config = dict(
    n_layer=10,
    d_model=160,
    n_head=2,
    n_kv_head=2,
    head_dim=64,
    d_mlp=192,
    vocab_size=8192,
    activation='swiglu',
    norm='rmsnorm',
    norm_place='pre',
    norm_eps=1e-05,
    positions='rope',
    rope_base=10000.0,
    rope_fraction=1.0,
    qk_norm=False,
    attn_scale=0.125,
    bias='none',
    tie_embeddings=False,
    parallel_block=False,
    init='orth',
    init_std_qkv=0.0449,
    init_std_o=0.01,
    init_std_up=0.0449,
    init_std_down=0.01,
    optimizer='muon_variant',
    lr=0.00158,
    lr_mult_o=2.0,
    beta1=0.95,
    lr_head=0.00347,
    grad_clip=1.0,
    warmup_steps=200,
    schedule='wsd',
    decay_fraction=0.708,
    decay_shape='linear',
    final_lr_fraction=0.0,
    batch_tokens=[8192, 16384, 24576],
    seq_len=384,
    doc_mask=True,
    train_tokens=140100000,
    steps=9370,
    dataset='wikipedia_en',
)
MLP neurons of a small language model. Each row is named by its layer, matrix (gate and up: input weights) and neuron, and shows model dimensions 16-143. Each number is 50 + 15 x the weight over its row's rms, rounded and kept within 0 to 99. A neuron's up and down rows have the sign that makes its largest values positive.
Before each neuron's rows, "fires in" lists the words (lower case) most often at its 100 highest values on Wikipedia text that the model never trained on.

fires in: "in", "of"
L6.gate115:69 42 28 46 56 56 55 43 37 34 53 45 60 60 93 23 35 33 46 62 33 43 58 31 48 64 52 53 33 46 76 48 40 49 38 60 35 52 65 32 53 58 86 56 47 37 38 53 63 52 64 55 34 12 48 73 33 22 76 46 38 52 45 70 60 37 39 34 66 41 47 54 41 55 39 53 55 65 48 33 40 20 48 27 46 55 66 65 29 58 53 46 68 40 52 37 55 19 89 74 76 30 44 33 70 56 33 58 34 67 46 30 39 35 55 61 61 59 35 64 59 41 36 44 32 77 44 60
L6.up115:52 54 53 58 65 52 78 58 71 54 39 32 53 52 70 61 54 38 46 41 46 59 57 21 39 39 63 45 43 46 26 31 45 75 12 47 45 53 62 51 37 58 47 48 35 38 47 18 76 37 55 69 52 36 27 51 47 68 36 50 51 56 70 27 58 45 52 71 78 52 76 47 35 45 19 16 55 73 44 28 42 46 53 46 60 79 71 60 33 63 65 76 50 39 34 27 35 69 53 62 49 46 41 43 51 74 17 65 71 61 75 47 34 65 54 47 67 59 82 46 56 51 73 37 67 42 56 69

fires in: "of", "in", "during", "at"
L4.gate51:45 51 68 39 38 58 26 53 56 36 74 47 70 74 64 62 35 65 60 76 24 58 47 56 38 41 43 57 37 67 52 62 40 56 47 45 16 56 30 62 75 60 41 44 27 48 75 40 51 36 75 39 58 50 58 44 54 27 09 45 39 14 66 65 46 55 83 63 61 49 69 68 42 35 39 26 30 43 49 78 17 48 35 70 49 57 50 65 59 49 30 56 36 58 44 64 62 24 56 53 85 49 67 27 58 58 50 33 48 51 55 63 64 45 63 52 58 54 50 59 57 28 51 39 26 62 46 79
L4.up51:51 47 24 55 68 89 14 86 57 39 61 51 67 46 51 47 56 47 51 62 35 61 36 47 41 66 49 41 36 57 74 45 54 52 25 28 17 32 51 46 48 40 54 41 32 37 37 81 41 66 56 51 58 49 40 63 47 57 31 82 56 48 60 45 62 65 58 73 43 47 46 56 35 66 24 26 46 33 57 59 41 52 67 46 40 46 53 46 41 42 52 39 63 45 38 45 44 79 42 65 21 54 55 47 53 50 42 52 53 65 45 44 78 51 54 26 22 49 29 76 63 65 47 65 60 92 57 67

fires in: "with", "and", "then", "indonesia"
L3.gate77:48 52 52 62 60 75 40 51 29 47 70 58 39 52 54 70 39 77 70 74 74 38 61 69 62 67 27 23 42 28 55 58 73 43 45 66 77 58 47 80 39 64 44 43 76 44 78 36 23 67 39 47 33 37 61 25 50 72 22 55 69 62 55 62 51 66 80 55 44 63 52 51 36 52 32 45 69 31 37 29 49 63 57 67 52 38 62 55 56 78 47 41 48 68 57 68 66 71 68 71 47 39 38 63 45 53 48 44 46 23 37 59 42 40 37 72 74 31 78 49 48 32 57 71 54 60 68 49
L3.up77:32 38 32 49 69 68 47 59 48 62 65 52 39 37 45 56 51 31 53 54 52 42 27 76 89 79 40 47 58 79 62 49 57 40 58 40 36 55 35 54 53 42 75 39 15 68 39 42 61 45 44 76 43 58 31 69 44 61 31 31 28 61 65 47 46 56 42 49 53 62 29 57 58 47 70 54 65 38 29 54 80 53 44 49 88 81 54 57 45 58 66 48 72 05 39 50 45 83 30 34 35 60 52 33 50 71 38 48 58 45 59 56 44 57 44 35 22 46 52 58 57 47 51 75 37 59 76 49

fires in: "most", "were", "was", "more", "almost", "been"
L6.gate162:52 53 46 30 24 26 45 46 39 57 57 39 36 47 51 54 63 39 65 45 45 39 47 80 27 38 46 45 63 57 47 45 52 54 55 61 40 61 37 32 33 33 37 36 41 48 53 37 61 74 43 45 77 33 39 58 39 37 27 72 39 42 42 53 31 61 46 54 54 53 60 53 48 54 48 51 30 71 52 40 50 49 22 55 53 31 18 34 47 78 22 60 46 08 47 77 60 50 38 56 29 48 25 50 71 44 49 56 33 42 36 52 19 40 42 55 55 33 02 61 31 26 37 32 24 59 54 22
L6.up162:40 58 13 33 52 45 33 47 19 43 68 77 70 57 59 49 73 52 54 60 36 79 71 40 67 75 51 59 53 40 80 58 35 78 47 40 44 49 51 45 61 39 34 58 22 49 52 58 31 37 32 37 58 46 48 47 29 86 42 66 60 70 71 74 55 52 44 61 48 70 51 44 28 60 58 58 48 66 45 58 40 52 44 39 67 46 59 33 48 65 50 40 23 29 54 14 58 32 65 60 55 23 53 40 37 42 63 39 35 58 37 52 32 53 40 37 60 18 21 61 60 46 49 26 38 35 40 36

fires in: "with"
L3.gate13:27 26 42 55 77 57 79 72 57 59 73 53 50 26 35 44 47 47 42 65 52 49 63 41 30 36 47 56 73 69 23 43 70 51 49 56 62 69 35 47 27 39 56 43 61 76 35 29 67 28 62 56 14 34 24 56 39 68 59 35 55 85 49 50 45 89 52 47 59 51 53 46 46 69 51 26 61 40 59 44 62 63 38 56 45 56 34 54 55 45 15 28 36 41 52 82 78 25 71 58 36 34 49 51 34 57 46 31 49 30 89 63 65 41 24 59 57 46 46 71 28 62 32 56 74 68 63 49
L3.up13:70 54 66 36 54 59 58 51 18 56 58 45 26 24 54 47 37 43 47 51 59 42 66 33 65 43 70 41 64 52 73 54 47 51 61 62 38 78 58 74 52 27 47 51 83 51 56 31 54 28 41 58 28 30 62 55 43 58 71 85 76 74 41 37 52 29 57 72 64 77 45 44 46 47 42 68 47 56 62 53 55 40 35 65 45 48 53 53 54 40 26 40 34 34 29 50 80 51 48 54 56 03 41 65 40 66 56 44 41 52 55 36 46 56 38 62 32 27 66 43 42 59 42 78 57 47 59 41

fires in: "the", "most", "s", "a", "of", "everything"
L3.gate182:60 39 66 13 58 55 55 55 74 36 44 73 58 57 68 42 51 71 66 34 51 43 41 62 58 29 43 51 31 29 25 46 41 40 41 20 82 44 57 30 23 57 49 64 51 44 62 46 54 38 58 62 45 52 40 37 37 57 77 47 70 49 47 45 56 58 56 46 48 75 61 52 39 66 35 43 44 65 15 41 24 44 64 60 60 59 22 50 21 51 57 56 58 46 56 68 53 48 44 42 23 53 53 50 36 32 25 58 53 38 65 66 18 80 53 37 17 50 31 56 43 47 52 18 57 31 48 55
L3.up182:38 62 29 81 53 60 59 46 59 64 38 36 42 54 21 66 58 70 61 55 35 47 42 51 24 52 81 47 59 38 58 19 49 29 46 45 70 52 45 54 57 56 52 82 44 69 45 57 58 41 27 66 48 40 39 60 79 55 62 64 79 55 63 58 40 78 49 63 80 30 34 36 30 69 57 64 75 52 29 45 48 57 47 57 52 48 80 48 68 49 90 40 34 25 57 60 29 62 33 54 20 45 44 37 52 67 45 57 50 63 16 76 24 36 37 46 38 65 38 42 60 61 39 41 47 57 28 40

fires in: "is", "was", "see"
L3.gate149:61 54 39 40 54 58 61 53 44 59 52 43 29 72 45 74 49 59 35 61 31 38 45 42 51 42 51 56 50 21 78 77 60 37 47 35 55 45 36 49 72 36 74 49 46 64 40 31 51 47 49 13 52 38 38 47 46 31 33 59 88 32 60 15 54 63 42 51 55 65 07 34 38 43 50 53 45 45 41 46 66 57 84 85 40 37 26 28 27 35 63 12 49 26 69 40 58 49 63 57 66 63 53 32 41 52 39 43 30 43 80 39 50 42 43 53 65 29 43 40 61 46 19 30 41 71 47 46
L3.up149:62 75 40 55 41 45 62 55 41 66 48 36 44 49 40 47 45 56 50 53 41 60 54 72 39 62 46 54 56 41 36 23 57 42 75 70 59 55 69 51 43 30 54 14 43 57 66 56 30 74 57 71 50 34 24 59 53 87 59 87 54 57 48 54 54 49 43 66 37 55 50 56 30 53 39 24 27 36 37 34 50 34 69 48 48 72 22 42 57 45 46 35 74 53 32 31 35 59 32 48 40 45 34 11 36 53 50 33 29 18 45 35 88 41 22 48 72 46 15 35 45 36 45 43 48 68 43 51

fires in: "to", "of", "for", "following", "in"
L3.gate129:35 38 52 60 57 36 76 47 39 19 43 60 43 37 51 37 20 68 36 48 40 51 64 24 58 64 53 44 29 73 71 33 39 47 54 44 50 35 41 34 27 41 35 49 27 52 26 46 52 27 25 41 51 38 51 72 70 35 45 42 43 47 39 58 72 44 55 39 53 35 50 35 53 55 05 71 72 53 49 38 53 49 39 32 58 41 51 52 76 30 49 20 66 69 55 49 38 76 50 37 36 42 44 85 65 46 71 66 33 38 49 32 44 52 61 39 64 30 50 42 89 76 55 50 55 83 29 36
L3.up129:73 60 74 58 33 45 53 30 38 22 31 60 18 23 40 38 33 70 52 67 38 28 54 53 33 49 84 42 27 32 75 46 58 53 28 42 49 41 43 52 65 07 67 64 65 53 15 66 48 52 22 51 31 66 42 80 17 30 42 53 44 26 53 50 51 74 47 55 47 58 31 51 49 67 51 55 49 43 52 59 38 31 40 37 28 43 61 36 27 26 57 46 74 61 51 64 36 54 63 51 43 68 51 40 59 49 57 26 57 28 61 54 67 55 70 68 38 38 56 79 40 54 59 73 54 57 34 44

fires in: "the"
L3.gate170:68 35 53 09 44 62 61 52 52 37 76 70 40 45 56 46 52 06 40 83 46 61 75 45 29 55 68 64 63 54 69 37 61 44 60 54 52 37 38 95 25 46 43 20 63 47 57 49 53 57 50 58 62 67 41 62 68 54 44 41 45 65 26 50 25 66 46 49 34 56 52 69 36 49 60 44 48 62 49 53 31 06 29 50 43 29 58 27 54 29 42 75 47 65 46 68 81 58 83 42 55 68 69 48 76 51 55 62 65 33 60 43 56 55 31 49 56 41 60 56 39 62 53 58 61 40 76 65
L3.up170:72 33 47 23 81 67 67 47 51 64 61 46 57 43 39 39 67 56 53 83 31 27 48 51 24 61 55 31 50 52 48 52 70 56 47 43 56 59 54 25 40 44 46 79 68 81 50 53 66 68 31 45 45 46 52 80 32 56 38 40 54 69 34 40 46 88 44 31 66 30 51 70 58 10 67 44 47 55 31 52 51 45 42 33 31 56 54 64 53 30 53 34 29 33 33 44 49 55 35 57 64 55 70 54 65 59 64 61 92 20 50 55 54 57 48 59 48 70 75 66 55 67 47 80 33 78 28 59

fires in: "of"
L3.gate99:71 16 54 52 56 61 55 48 80 36 26 41 41 42 53 38 64 62 56 53 58 53 28 67 62 15 51 77 36 82 42 50 62 57 62 70 40 40 41 32 33 58 56 35 16 44 85 53 50 46 51 60 78 30 29 65 39 44 61 45 45 44 72 42 54 53 59 58 46 52 41 55 46 54 36 62 73 62 64 52 79 62 67 13 37 52 52 47 29 28 31 50 63 46 45 64 63 31 60 72 56 48 63 49 49 68 47 59 69 42 60 59 51 60 48 45 42 56 45 58 32 38 25 06 31 60 29 46
L3.up99:79 53 51 47 39 34 48 35 74 35 45 39 41 33 41 37 74 55 54 37 40 58 49 60 49 54 41 56 40 80 66 46 44 73 39 62 58 55 53 42 37 42 28 32 45 58 44 58 48 41 42 61 56 55 31 58 60 45 75 54 50 36 36 57 53 40 75 69 19 62 53 39 17 42 47 71 53 02 66 61 62 44 34 59 43 47 43 23 41 55 49 52 38 72 45 38 23 19 56 61 34 46 57 32 71 72 41 72 66 41 36 51 68 44 55 27 49 40 35 78 59 44 42 57 37 65 38 73

fires in: "the", "of"
L3.gate187:38 41 37 41 56 61 58 36 34 46 40 47 63 59 63 37 59 61 36 51 30 72 64 59 13 54 45 72 35 67 54 43 67 58 59 57 39 53 43 44 49 28 48 74 87 50 79 63 96 74 61 44 37 34 45 62 77 50 46 79 55 22 37 42 31 69 41 64 58 39 44 61 42 63 37 59 47 66 33 49 32 33 74 52 40 45 54 43 36 44 71 39 53 68 32 47 51 34 30 70 63 54 48 51 88 67 66 26 60 49 64 57 64 68 53 49 54 42 23 50 34 74 29 43 23 58 38 64
L3.up187:30 56 56 25 71 37 61 49 45 52 62 63 30 56 44 43 45 49 53 58 59 42 62 76 30 57 52 62 62 56 64 35 39 26 45 62 48 55 42 55 80 65 36 55 35 19 84 65 78 85 68 38 48 55 68 66 74 43 46 35 42 55 34 35 12 49 46 30 51 18 37 52 60 49 60 55 44 77 27 34 31 34 26 37 37 39 72 60 36 42 73 38 67 44 49 74 41 38 39 40 52 48 63 48 46 40 54 39 55 46 32 44 57 77 50 28 78 35 55 36 16 41 26 46 24 39 57 37

fires in: "following", "during", "to", "after", "upon", "while"
L4.gate159:84 28 46 63 38 72 76 54 78 39 57 53 44 47 76 27 50 50 68 52 71 28 40 40 54 56 37 49 44 74 37 53 48 61 45 81 69 06 61 46 37 62 52 56 40 55 43 67 26 47 16 67 52 40 17 76 43 60 69 28 46 57 56 44 53 48 64 38 33 80 48 38 37 62 32 49 71 53 45 49 67 27 63 46 68 81 61 60 43 27 37 47 75 43 47 52 52 82 49 39 58 72 29 44 32 40 66 42 35 54 59 44 48 41 42 79 57 40 28 34 71 46 76 31 58 59 71 33
L4.up159:61 49 53 43 49 47 48 04 39 55 35 45 52 59 57 56 57 67 63 49 45 28 36 29 62 70 49 68 63 33 59 51 59 65 21 39 41 53 37 63 65 39 46 41 54 31 39 77 77 47 41 53 50 31 57 37 34 20 41 22 72 62 48 38 56 44 48 80 57 58 42 59 27 69 41 38 62 41 56 57 63 52 16 69 55 53 48 47 50 37 43 11 44 48 22 58 39 39 68 70 34 69 60 44 49 55 43 33 34 34 17 48 58 40 52 42 38 42 47 58 37 29 60 65 49 60 49 56

fires in: "that", "have", "which", "who", "to", "has"
L3.gate126:48 47 46 20 59 63 44 75 40 37 57 55 51 37 75 79 31 28 78 83 45 56 60 41 67 47 58 59 43 48 60 39 61 46 52 36 15 48 41 45 39 43 58 56 56 51 45 54 94 10 31 75 45 61 75 55 58 50 73 56 60 39 30 48 40 42 38 39 56 64 37 34 20 54 69 45 28 54 59 56 61 43 61 50 27 34 90 52 56 37 28 50 69 63 20 35 59 44 56 61 32 47 40 61 64 50 63 24 48 63 68 50 64 56 35 43 39 33 49 43 85 27 21 56 25 57 37 48
L3.up126:48 49 50 34 48 49 48 42 43 39 61 25 35 63 78 49 23 50 49 49 34 40 51 54 61 29 55 40 63 52 41 43 70 54 65 36 43 78 48 31 60 36 77 62 32 65 48 50 43 37 53 59 56 35 64 43 33 16 37 61 53 45 37 55 57 43 08 22 66 35 41 67 25 65 65 68 61 88 57 43 47 41 58 41 25 40 56 35 62 25 56 45 56 46 55 58 45 20 55 62 42 19 53 54 76 78 53 70 18 80 64 65 32 36 60 54 50 42 39 60 28 59 59 30 32 34 60 56

fires in: "of", "sexual", "human", "constitutional"
L3.gate124:52 31 53 52 29 51 61 51 36 30 78 62 36 30 39 63 55 34 33 65 29 63 18 44 64 73 68 24 65 55 35 54 57 68 50 58 69 41 58 45 41 65 46 65 55 39 15 65 49 35 54 75 47 66 47 53 96 32 36 55 39 43 44 50 65 50 46 69 46 60 59 49 49 41 64 49 11 40 56 58 26 56 59 34 43 28 62 22 66 57 78 30 53 51 76 64 37 41 61 76 35 33 42 42 43 88 71 68 38 37 29 68 57 55 52 37 47 34 51 32 46 36 43 72 50 57 27 50
L3.up124:44 31 54 28 64 71 60 49 22 55 74 47 37 61 58 46 45 44 32 58 26 59 58 34 45 57 63 37 64 37 54 42 56 38 60 61 65 54 30 46 53 53 32 61 42 52 45 77 78 51 30 68 44 31 67 37 75 44 37 53 57 30 53 49 50 48 66 50 64 37 31 64 48 39 51 58 34 57 37 37 45 56 54 56 66 27 88 39 37 57 62 38 76 67 46 41 21 55 66 32 54 39 54 49 56 76 62 61 49 59 37 46 70 76 38 21 50 40 75 23 66 54 71 99 26 60 28 53

fires in: "by", "from", "for", "in", "among"
L3.gate167:43 38 55 56 44 67 55 29 39 54 49 23 64 40 43 41 54 45 59 58 35 62 42 51 36 86 69 77 45 58 48 19 66 67 51 68 36 44 64 22 70 65 48 64 67 15 47 54 49 54 54 35 73 43 49 56 76 42 67 63 51 24 57 55 51 38 43 43 42 28 59 64 61 35 64 68 60 64 63 77 52 51 51 45 25 26 59 36 45 43 75 37 43 54 37 60 45 19 28 63 00 42 55 53 76 62 39 44 48 19 58 70 47 41 72 22 31 12 42 56 44 60 36 58 57 77 47 42
L3.up167:45 54 62 65 46 68 76 60 59 53 34 47 61 28 64 60 50 49 69 67 57 17 53 69 58 66 65 62 49 61 45 16 85 64 62 78 42 47 70 47 54 39 67 49 68 40 38 39 63 54 61 37 61 47 42 43 66 62 62 63 43 49 62 43 38 52 65 58 54 49 74 40 52 29 46 44 73 62 50 53 36 79 54 55 48 74 37 57 58 28 66 21 55 63 43 75 68 64 51 61 62 43 24 42 42 74 29 33 73 46 83 55 43 32 83 56 61 32 58 43 57 62 63 68 59 46 45 51

fires in: "that", "where", "which"
L4.gate191:77 37 24 57 45 57 57 67 75 31 38 55 52 44 42 51 69 55 43 77 65 29 57 42 62 51 59 38 44 53 37 36 58 48 61 60 66 29 55 56 48 29 41 68 31 53 29 63 53 45 47 77 51 55 73 59 40 62 49 53 18 42 45 51 53 60 46 56 27 49 61 38 24 58 37 37 55 67 35 51 50 28 54 43 65 50 28 43 40 72 46 47 36 48 36 62 45 61 55 36 66 41 00 66 37 46 65 24 36 49 62 25 41 27 73 58 56 36 56 43 69 59 33 59 47 34 42 23
L4.up191:35 65 57 80 63 76 44 35 53 39 71 31 51 64 54 71 31 35 53 38 68 44 52 36 30 50 47 26 44 29 52 50 54 42 59 38 44 54 55 65 43 66 80 50 45 53 48 70 53 44 32 52 64 60 65 39 55 21 34 67 58 78 54 53 72 59 45 40 55 56 44 60 62 45 42 27 56 81 54 45 49 67 52 74 20 21 55 59 52 98 51 21 79 34 62 71 46 49 43 71 75 37 63 41 48 31 52 37 24 58 29 67 61 23 53 37 65 60 41 71 68 48 44 50 64 65 72 42

fires in: "to", "not", "would"
L3.gate100:58 29 42 24 51 51 57 62 65 44 56 41 74 50 51 38 35 62 43 64 29 31 72 73 13 34 40 48 43 47 61 30 34 63 44 70 38 36 61 17 52 34 46 68 44 52 41 72 55 48 27 46 69 53 21 54 58 55 49 52 30 81 48 61 55 39 77 47 48 60 37 16 32 43 38 72 31 50 54 37 31 52 52 24 62 56 50 49 86 28 50 35 41 66 36 27 49 36 72 47 47 38 43 50 41 42 58 41 21 27 62 51 37 23 76 51 25 55 50 40 43 52 17 60 33 43 48 59
L3.up100:40 54 25 48 35 37 65 67 61 47 49 42 66 51 57 42 41 71 36 56 51 56 35 43 45 51 70 55 40 39 64 69 53 46 37 70 25 44 53 63 56 02 41 54 14 43 37 50 61 33 51 38 47 70 48 42 67 79 58 86 21 61 26 41 31 30 39 53 42 51 47 34 46 55 47 41 50 19 62 38 45 59 35 60 39 39 28 48 74 52 30 48 34 77 48 34 75 54 40 48 53 45 34 31 65 44 64 06 46 52 65 39 41 59 53 58 55 56 31 40 22 45 21 60 57 49 54 55

fires in: "by", "on", "to", "the"
L6.gate147:54 56 52 55 50 51 76 40 71 65 68 41 36 80 42 25 11 72 63 50 59 34 60 54 62 48 26 40 51 56 61 42 50 59 57 73 57 36 35 32 45 61 62 69 42 43 38 30 38 47 58 62 47 56 47 39 57 17 26 55 82 51 72 31 46 41 50 61 52 51 57 33 39 53 19 31 39 68 47 38 44 46 60 44 65 39 71 16 70 55 68 41 27 56 56 54 58 37 62 65 50 42 70 45 22 35 58 30 33 52 51 59 53 76 60 34 47 68 17 63 37 87 64 42 51 28 40 68
L6.up147:46 63 28 60 63 50 43 47 45 45 63 61 64 46 49 34 59 61 60 48 52 32 44 46 48 40 48 55 52 39 45 63 52 68 53 42 56 60 65 55 47 60 47 48 39 60 43 29 48 50 59 30 49 51 25 45 31 45 11 42 36 47 30 42 55 34 43 41 26 27 64 39 35 49 44 80 47 75 47 34 67 42 51 52 48 49 50 39 79 71 61 33 31 50 53 48 60 34 50 99 39 63 03 40 42 43 43 52 55 38 77 46 47 29 48 31 87 71 59 50 31 51 33 39 50 48 20 52

fires in: "a", "the", "i", "an"
L3.gate15:59 66 61 46 60 35 44 60 36 29 49 61 69 51 70 47 79 62 59 70 75 42 44 54 39 64 51 44 33 30 38 52 57 82 27 52 92 36 48 56 33 48 35 36 71 81 53 46 18 45 45 64 43 41 25 61 50 47 86 51 67 74 43 52 41 55 45 39 41 22 57 40 30 45 52 48 63 15 72 49 47 56 56 42 34 42 40 37 77 16 54 68 78 51 51 49 21 63 56 56 38 77 37 92 49 47 44 49 58 27 58 51 55 50 63 44 48 41 55 47 61 39 28 20 18 35 45 62
L3.up15:72 40 67 59 44 37 36 67 61 48 53 41 61 45 41 50 46 75 44 82 49 61 58 35 32 54 56 60 38 13 35 87 49 54 32 41 49 41 69 57 54 72 42 39 63 37 69 41 28 43 38 51 40 70 37 27 46 57 68 61 54 74 43 57 48 64 29 29 47 31 33 39 55 27 47 44 75 21 51 35 35 53 61 67 54 52 34 33 59 41 23 45 41 65 47 49 26 65 38 65 55 50 40 88 74 20 72 66 45 49 39 51 53 30 40 58 82 37 53 33 60 41 31 51 34 63 43 49

fires in: "the", "that", "several", "one", "of"
L3.gate4:57 38 50 55 48 55 71 71 63 44 79 52 32 44 42 58 61 49 60 45 61 22 50 24 43 39 45 62 41 35 03 45 66 60 56 56 51 43 76 48 59 30 76 44 26 47 68 33 55 63 56 53 53 51 48 40 64 18 11 42 44 68 85 48 63 60 32 64 36 44 75 67 41 63 51 57 47 17 60 43 42 45 59 66 28 55 35 30 63 89 52 44 49 38 35 16 62 32 43 67 62 52 47 54 33 71 18 38 48 30 42 65 35 50 39 63 50 69 50 34 52 42 53 34 44 43 46 47
L3.up4:37 50 64 82 42 72 66 29 59 72 41 45 59 35 50 40 49 49 32 43 62 68 55 43 41 55 64 76 45 74 66 34 63 40 54 61 83 43 68 61 71 34 64 60 49 36 73 36 29 54 34 65 51 57 49 55 58 55 36 39 63 52 56 55 69 53 40 39 51 52 45 72 48 54 44 77 40 37 76 19 52 69 38 80 61 39 41 65 52 56 37 54 66 62 47 70 56 35 42 30 85 34 86 73 65 38 67 45 49 40 62 11 44 59 41 75 58 36 51 48 55 80 43 42 48 59 71 70

fires in: "of", "healy"
L3.gate157:63 40 53 43 58 37 43 58 30 40 44 35 86 58 07 71 51 65 43 24 42 45 55 73 59 36 27 60 70 85 26 51 55 44 27 54 67 30 38 40 44 60 24 61 43 52 62 57 41 64 41 45 72 60 41 85 55 53 71 72 47 54 41 71 52 25 56 66 59 41 44 51 58 72 26 45 46 66 46 44 20 44 22 60 41 47 45 75 62 64 38 57 71 50 36 58 41 85 53 85 44 58 29 29 50 64 27 45 42 48 57 27 51 63 51 48 29 35 37 91 33 37 35 39 47 60 54 42
L3.up157:54 34 65 40 57 64 73 53 59 39 50 48 46 59 54 64 62 57 57 30 43 28 54 44 63 60 52 29 91 44 68 92 56 71 27 58 48 53 74 39 47 49 27 41 53 44 56 32 10 57 44 51 29 55 63 57 52 13 24 45 55 34 39 77 57 45 64 54 43 62 48 23 55 50 66 50 35 44 43 60 43 38 62 39 58 64 43 51 36 68 52 56 42 45 57 53 59 82 78 87 50 45 33 34 75 55 44 32 54 66 45 45 42 47 61 26 47 32 40 68 60 82 69 45 77 31 54 57

fires in: "in", "that", "of", "around"
L3.gate51:40 17 43 48 37 71 48 76 37 12 54 56 47 39 43 43 65 50 50 65 41 84 58 34 55 65 84 49 39 56 40 65 70 69 64 46 57 48 75 39 56 84 62 53 36 35 61 48 45 12 74 65 29 63 31 60 56 36 36 80 48 53 33 70 37 53 39 52 58 59 63 55 14 52 64 65 47 65 39 83 26 76 40 55 32 46 66 43 42 79 41 49 54 44 37 72 57 16 40 53 46 28 42 47 42 45 56 45 27 48 77 64 19 51 45 38 51 60 26 49 48 49 37 52 57 64 54 70
L3.up51:61 43 53 54 18 65 71 74 71 36 21 85 64 58 48 53 53 43 40 51 73 68 17 26 50 27 48 58 25 46 37 57 64 69 70 33 47 49 34 24 75 62 54 57 68 48 65 36 66 33 70 84 44 48 55 48 35 51 38 71 41 15 62 55 44 37 78 53 36 69 43 40 62 87 45 47 51 63 55 35 38 68 51 29 34 55 55 43 18 52 23 56 28 22 27 50 59 57 68 28 48 34 61 57 45 66 33 70 68 43 53 65 09 40 38 61 30 49 55 46 62 42 51 29 66 44 49 44

fires in: "to", "of", "than", "on"
L3.gate2:38 19 46 46 49 49 71 56 44 45 64 55 45 31 38 63 50 45 59 49 53 77 43 46 60 33 50 73 48 76 49 47 47 74 47 49 57 20 60 37 42 77 75 57 69 57 72 62 53 71 46 64 49 70 46 69 63 38 39 71 50 40 50 43 54 76 41 74 63 22 49 38 57 74 81 63 76 51 51 65 29 44 52 35 53 35 36 45 69 61 20 62 54 63 05 38 37 39 47 65 36 49 46 51 38 55 39 89 65 36 83 50 38 50 45 38 34 51 54 55 51 61 44 73 64 51 13 78
L3.up2:59 41 37 50 70 54 64 58 37 54 18 87 63 51 71 59 71 52 29 40 65 56 35 58 44 48 48 73 42 66 26 52 33 38 86 35 48 35 63 44 38 39 43 45 59 63 45 47 24 56 61 51 34 56 39 34 35 52 77 44 66 55 42 45 24 39 59 52 68 71 51 57 58 28 92 46 57 80 59 31 40 78 45 51 44 46 58 37 42 44 59 51 44 65 48 37 49 24 66 54 28 43 51 50 54 43 52 61 44 15 44 82 30 50 54 24 52 37 41 80 33 59 47 57 68 64 25 99